config.yaml
n_layer: 8
d_model: 320
n_head: 10
n_kv_head: 10
head_dim: 32
d_mlp: 832
vocab_size: 8192
activation: "swiglu"
norm: "rmsnorm"
norm_place: "pre"
norm_eps: 1e-05
positions: "rope"
rope_base: 10000.0
rope_fraction: 1.0
qk_norm: false
attn_scale: 0.177
bias: "none"
tie_embeddings: false
parallel_block: false
init: "normal"
init_std_qkv: 0.024
init_std_o: 0.0
init_std_up: 0.024
init_std_down: 0.0
optimizer: "ademamix"
lr: 0.000433
beta1: 0.9
weight_decay: 0.44
lr_head: 0.00759
grad_clip: 1.0
warmup_steps: 288
schedule: "cos"
final_lr_fraction: 0.0
batch_tokens: 65536
seq_len: 512
doc_mask: true
train_tokens: 381000000
steps: 5814
dataset: "wikipedia_en"
MLP neurons of a small language model. Each row is named by its layer, matrix (down: output weights) and neuron, and shows model dimensions 80-175. Each number is 500 + 40 x the weight over its row's rms, rounded and kept within 0 to 999. Numbers have three digits each. A neuron's up and down rows have the sign that makes its largest values positive.
After each neuron's rows, "fires before" lists the tokens most often just after its 100 highest values on Wikipedia text that the model never trained on.

L2.down669:519432553457464520520412472492520459491500458471471429534544487523399535510507489457581527550503556450511512437470460521493507516579532469555457534537522521411515461456436459501491452581491500526427511491480512525462524485452543471532500511519532478449439424428545511540485534553487513516
fires before: "9"

L2.down168:541428445485524540484448582527492486426435536559492489494494564517440494493484542505498544522493497412501485490482572482528487440538445524525513446479515499454511469523524532544491439538475520455551562468517402438542476482442509494510539464540476539507503468483483479537468534542553435518
fires before: "==", "The", "In", "===", "On", " the"

L2.down319:581513494518440528464483555497501533520504526544524507468438496449372529488465468488476505507558459503494489456464503526507494472515462535573500503553551556514488477507517482519504492503496443560529477414505512529444481497536532526500455491492512422401519478452506493528414503537512536500
fires before: " of", "s", " ", ".", ":"

L2.down147:478580498475537471501577515512480392514523542614531473497529550500576468493477470508503572535442558440472532534503533493547513517472486559559492533462541484530545519484533541452521489516537471463465513489544476435556472513472524449506539417414495554486512402516532439455545531474472454460
fires before: "6", "4", "3", "5", "7", "1"

L2.down36:463521493562385558501476470512510473456492442497524523540498487494492480466524519510544494484503474546530457478504565455509530499516497479438525523531486460534511452426553538518472518524515501473447528521423398478515481449515489453515516517462449485502540451490533540516507553466515535519
fires before: "\n", "1", "3", "born", "-"

L2.down361:489503493500536504450499448513555535504481535467438467490543579497533493450519489442461518459505416477464491517486427535482518559484509501465475450519558473455549546488495426547486467482464541447436533477481525468498456476483573552480491460530503414448508467451503535486594537517507493593
fires before: "0", "1", "2", " |", "9"

L2.down292:457492469546561454550554538497481527488540461449515492541503453470492492564475472452524515539487506492539519565478453533499519524529503544490430540526536533402490520464488483439556505505499472540442525492473469498437538526479518537488498578507529477496474551457436423530498554456517498475
fires before: " "

L2.down620:527506494481550484542391546559437521477483489500519467483477480460451486541536472486538537555531476462545516467473416496508471477511425470447517576523550515497546546476539488494491520515529496446482518459494468472535558498474519556521539495547496461471453514560478447455481532510500506509
fires before: "==", "The", "In", "==="

L2.down353:443575518502507475475528506516455512459532423516483487518506522576477462519538594447492638463536478470496559500465473565512530465507532498437522502589509540522466447414464473510504527445465557462488500478458568486548423473577492537457459499482510498535464486462518540498476479524507461523
fires before: " |", ":", ".", "0"

L2.down370:486555499501508567472480507511505520544421496465534520481523471530473507389527494485466464504465464485476404533459547475522540451506469548500480439508432501406511462515462522513440489520518441524491490556499556469481552430441470438489578561486477508477542549535502501483467461414474516524
fires before: " |", "9", "0", ":", "5"

L2.down416:532527568488500469439532550425498470478548480521457488636531491501498534462517529504474557546544541422484493494486532517503507579522445439515528500487524548485456509506514525492462483488503483522448521455472462529476482517502499493463533451440548510606491459480499528551490517535468478516
fires before: "7", " of", "8", "9", "6", " "

L2.down468:443436480561474536484431428454577554468487561491556540481485506524571484439543531534520533481451602511494584540534548503469511487483438469512497451604489419511436444452458510440417496482501536548480539494504509466503528538552480471533505488497421499561482541506436464480501525558500554472
fires before: "2", "1", "0", "8", "9", "7"

L2.down326:470527474605504563443481567456499476486462477552504602548441530490494487538523495593545450452451428454478484496504506494477523473483491567466486528476449506512524490525520523464540450494456439473486496435556518545467534416512548439533496537512509503475470499570511463527451493545456485488
fires before: "2", ":", " be", "1", "\n", "fr"

L2.down573:551549536497489469466479506485527514469465526472491557504471462505566435470573537503482603526453553539488522592484565529496547517501480496495520443447499540514483513496444496543538561472515506531492489481520553483475484446548521521498467500412518447492573494603562572464525557479546565542
fires before: "2", "3", "6", "0", "4", "7"

L2.down408:530420462482452498498444519507510535517536476487538484515478482495399480600500522477409540535498534452500605548460555534530512482536448540419466473546455440535568510461499554469448445492569552540571478434483471523468523515533501563476519529508509414551500514463451436486518601490532539537
fires before: " ", ",", "."

L2.down397:525512475498474448476485497542516502416488577517553581522469544472476526489500487546501501504513498505482516499553540434481536422487429560484490470508491486538483385479446497497453500557512478547482506536621539452452450537527455496501524508480518555449521475536474458536453520546412491468
fires before: " |", ";", "9", "8", "6", "1"

L2.down345:524485487516488443491451466474588536508550534490505483541462478417582542439544484523515562505533502505506423573566552482446472451507475453459483543517539492556500542490432483516523531516547549533526527450437547454453489460547485495474498494448471531518606523493483506530470544483514579450
fires before: "8", "6", "0", "5", "7", "4"

L2.down673:482518476469553537470544522476456467484501492520552406511469535514467475402520485464472481510522574518462475548477522478510478473486518488580545491579462455490470467437482536504494539519509478492450519513475468416460547558487470550518451465544502588432483443510492596469556515475503434508
fires before: "0", "1", " |", "3", "2", "9"

L2.down621:467455555463553512532459423547596538470541514468501559493514497521407480514476512544544535484467523512536535454482571514449553514509480495576438491557457505470542487447513537477469544464474500451497423488492486509525438548486443519545430468493522514568476497490565506504449519479486492531
fires before: "0", "1", "2", "6", "3", "4"

L2.down73:443546503557536589520472478444490494497465590560525530498549481460564499425602519509508549499470459464489500482501457455505425507533564554459530540524493508585563422508540458506533534548504513433556504443530505458584536495448490448516461492469527458488456443489556514516488504512492519544
fires before: "=", "-", "\n", "yan"

L2.down518:508488436483445544476588526528495494458505531564551623514445469526451544506463540491525558471456457531508480512495531502487495441483486532576470506481534436486500446520495485506504480507452498504522480523536510485488509476522483514547547546554514494473569575563477411545464470532467488482
fires before: " |", "0", "1", "2", ".", "5"

L2.down388:546550459526545491491475510464530432473503525515546592536422452510438555476483492513499537446507483525516533479434521511536514458542517462522511530426521550504511453583555547495497447531506488551485474512524478482481529485487470532486501509551440585477607462497526407529541509503472494541
fires before: " |", " (", ";", ")", "6", "9"

L2.down127:508496585546513435546505459508529519465570548531478464450565552550515465523484438480460421482545438499553530534513510528481548592550503487495447556503574500420462522468491503507520530493557520465529507449459530506570572527498477469516576457511436473538466502508488582495508477522535526484
fires before: "2", "1"

L2.down162:470433507437549560457512543454567497466513567548489482453497463512354536483492517482518496503510431466518575613480493551487446480496432452531529460502482486532437479471524518550453485474477537496475448455470488544590545518476537545499474507518487524544486549469503496481492502522450521549
fires before: "0", "1", "2", "."

L2.down39:559460474482578499480557568531496544459428549487489505516481506499434603466505499471523543512459449579456558495449452526443480482524562543503467479462537490447468544500481539464457499501532500461434486551502509482451480535507549437506464459479506463483472527477458490507504450524503587547
fires before: "-", "\n", " ", "p"

L2.down538:535456461482547469498523528525473525518462496516453502509428515508393496562537457564536532470525556512458568485454426553515535467482425511530510440499496530478543489545522588508444429520475527480514540539559555550431437536468571508499480440533512510534522520470482462497443505518540580428
fires before: "==", "The", "===", "In"

L2.down405:555454535542419537532533480524520518473532587544502554524504646510421534488500513559410447584530530553504498549564445485563535518504458486457528446481492475401490450518453511484470503553508482511498569458501522576512568465505403554555499520424589528536511551481479509480534544498522511461
fires before: "8", "9", "7", "5"

L2.down444:504486419506536489431507455546431536523525590433532551473523486488469472477457516588511598464544531594536480496525451520435491459509437438487435532469491435525511514540451522532501488489502476543501471548541483507544446518576532468470453441527485515507528445467463456519442430506525539490
fires before: "9", "8", "7", ",", "2"

L2.down776:484473471457521502493520534490465528528498494582501455478474487499375556496498455503499565482528457494517536488462556452469539518519491452550482494475466486509514517508513523511528456475497498503473492594586494394548526527441540482506556446500518474366480480481528493582503460484564455507
fires before: "2", "1"

L2.down463:504479512584433475516546506514441533500488517497517503487451548471545500493483470540529450487471507472534563495505513558495488454489509546542465501469483486508463434429464464511513532490505515570554510466589466537528564499515525497575509524524540490509503423524582541514524451534524603493
fires before: "%", ")", " (", " |", "."

L2.down730:573460626509486490502473541474512507553547550480557458456530500543365529587548516482539477505433484505416475522483467516585452504512553443482501531529515472542453475485409533474548498490520553510485475522517508503556601440511478482574511485521490499479482521454505506438502545505504518499
fires before: "6", "7", "3", "5", "4", "8"

L2.down420:415524438500479551472520520551535502515546490479490581502474514530535437480513501503518576561509479534474469457510535445404535456556445498517544545521546452490506483467472566486426525451517560531469527462517549455504518491517474516486427567464538527561553531541478592469441470491468510521
fires before: " |", "2", "1", ",", "–", "."

L2.down819:557522462497464520527494498526554523433469522499470547545491449546534484448480527521482545516426446493468417568489485443496562510454487522468453451518439519484482420542472534560606502464511538505478516508489455482474584519539522456514511434487520501553488421495503471490506529512504523553
fires before: "\n", "===", "-", "The"

L2.down670:518557530520494499510471520516494549523465519503509421515517542543626561518485456472493452508584449599500541527502550453550544528525576434431479528511473488455504478464515463502481573511497532572476538444445530496426549490526480500431577452474468512538440483520471498417489501563508432462
fires before: "0", "2", "1"

L2.down213:533529518493523521442749512477449452464491522475521572509556481459482536642491557474483475454520551557517505481432468488552603490471563498530542463466495546496490490488490469494439511532505482506518558479438465470500540498471506498572543536511468472441529531498497464465455438570476488496
fires before: "2", "1"

L2.down10:498547498484481540482507450520481515512539496437547526439526488530579463531456460529418491469518489497523480549474558476458520500562460492483487477470517497595531419493522487502540545543574484475496547517551447483467461585468495413524456479477524467442551546581487430447481467421555484367
fires before: "0", "9", "8", " the", " "

L2.down564:479510484399472426529408503458520489426500524532445484506510485500627572399536489535450531517475471557482543507536600524447507539507547503501456518462556530456504513527477546504502521547508560493524487452492475561459543478484539472556510466459500481537472438487524507513453491566391513502
fires before: "|", "\n"

L2.down248:475515426533476531548509530537521457508474490517518537554452422489532520455477489529518479495466479465453486519505536522478511415472526548535490536445433520548532492512502537549501445508481510539534474489506433467515507483529507561526480535478556537494506517508481488549474451489449458517
fires before: " |", ";", "7", "."

L2.down384:530531509522436545525493544480522527475504514479520493494461524547530502458540481557474499475555516534534460466530480468477463540495414507446455497503552517516518525487490555533459540453589438574471494487485535500477525525545430508488545461379533500441563498482435493457586470516546469486
fires before: "3", "2", "4", "5", "1", "6"

L2.down51:479471529436488531527548544571506478556500484521502459464471423437446493535555450482553476554553513484515463518557494490485540471518561502457554460544497621535513512454493550488561530467539500499475521548479547504473568510524495474554561510524549539465481548482443518455418524555465524467
fires before: "\n", "-"

L2.down807:498541507553505521496501446442543473521514445513520558532500477482650510460461519341437497555513538536553504503521544501479522482514490550543529469509438450454480448521535553497462500517549486465489525446545505510536516445415464482552471453404511464468477485540482545473523545538529572529
fires before: "3", "0", "2", "1", "6"

L2.down829:500457461568440544569539514539482498458405492512515507452452472496395548477442525427477536524499522480536527517462513544559408482522523432493533508456520369475488522483467464480501471436586487511497495541546546512497518537480413569534538526522398458450495556488507530524493521496587495504
fires before: " |", "–", ";", "."

L2.down720:499476460538410476495533528519487460521520507456476424449456487427505504533491420541436434458475505558450497529520473387501554480419552497480510536499515499581503505505505451578524515462579524486487474478552507433439499557523488479489523537502551538468476488530424530473503481525555511437
fires before: "\n", " ", "Early", "-"

L2.down739:477536533599499526483474492499516499571508445448460457603509509501602401439580530445534475445513514526455463500486474444518510508481508450563498499527486451454511413486412511500454545491512494532509487544523471478435500472511530605470523450456507469438492475533476574482515516520525481506
fires before: "0", "1", "2"

L2.down277:542474516473555456514451517541512440492498406524467489432521523500388545590483490519495567401479466463535401562465465442423479514550517496538542560459525554481475510507476568565467608476537502485466527523444531524494481536466461441489477531562495569511520508440423479506418571498477505453
fires before: "\n", "==", "He", "-"

L2.down390:520496476523487488530463469496474496533426491522472511456485483565590523427515581462508489437571505507510518588520491464513480439560463514509471412496530500481503490442531557501474485516547449433498515442439560503495456505584573605488516487410494507516447499493445587531462473531493505462
fires before: "2", "1", "9", "0", "year"

L2.down173:480463490484520497483524565488508530427514478620512486547500478497381462585469464529453477505496524507490474493424409371516482560462501531496454524480510422455537552568509498458495485533609439505493513556531562512463514506516512539477463530461504581534548503562481482510511482519439491512
fires before: " |", "2", ".", "–", "5", "6"

L2.down688:555528529609525465502556521548513522447493503464486522515471438547516498398437499552457409495502585621579485485529472472533524509461527544543532479542538486477520470498567530464523509540497452525486470451450451533489478481566435507485554470528538448564512482458467468486500444535519477506
fires before: "\n", "9"

L2.down583:490541516473591510500464433478565503533528504510451467535544533504582506498536514438478494484560476514484617489519490483483552460560471465513516478522497458425474511437470492480522531484516552492485495516455560472542478543557468515471478504518515490533473517479534556475517517582497466438
fires before: " |", ":", "–", ".", "1"

L2.down432:546518481523549472506399507499492487488497519575484417532497472460512467480536524503544399487446530576478508508468467485500551507537531571442588510537461510485512465472480398464469535494526598476446465463469499492460519512524536483479564425484502505511455455576489548445459541551533485467
fires before: "1", "\n", "0", "2"

L2.down685:485428507494497460486515480522494432457474518413504477515526492510497518489565490508474559527487471488489442530490576478521461492480514577492513518483457525539476472538494504548518499496442483520479564481523544499505498535548455529605428572506432513512524487481369518492433500520501510493
fires before: "\n", "-", " In", " The"

L2.down582:486477469484589475515552569527499584447493501505405476458505450506515500590512506538437514460436514523452495523506512534418523530490438512527547535480504480421479525466523482496465481440528507522555545516559537563457470520488539423456494541532481537504483530496492427531504470464594469443
fires before: "===", "==", "–", "\n", "In", "|"

L2.down50:496567505609450442520577491485511479530560537578466502513379509489568451476557478486544516498541556522489525506487550431497450485466536513523539553444498513516501524531498451451479583425447506555459489401476510580491572548498483552464525512512523510468515494484511534518505540471480485435
fires before: "9", " ", "2", "earn"

L2.down792:531526490496468460533457614567483513520480548546562478507506486499515524477516447498407442524502523485596576495552481581547538488506522468477457525499433449506487481452486498517463447549515487539503498510516444492501493521536442480517528509480530485537498497445518510467515491495426507520
fires before: "2", "1", "0", " "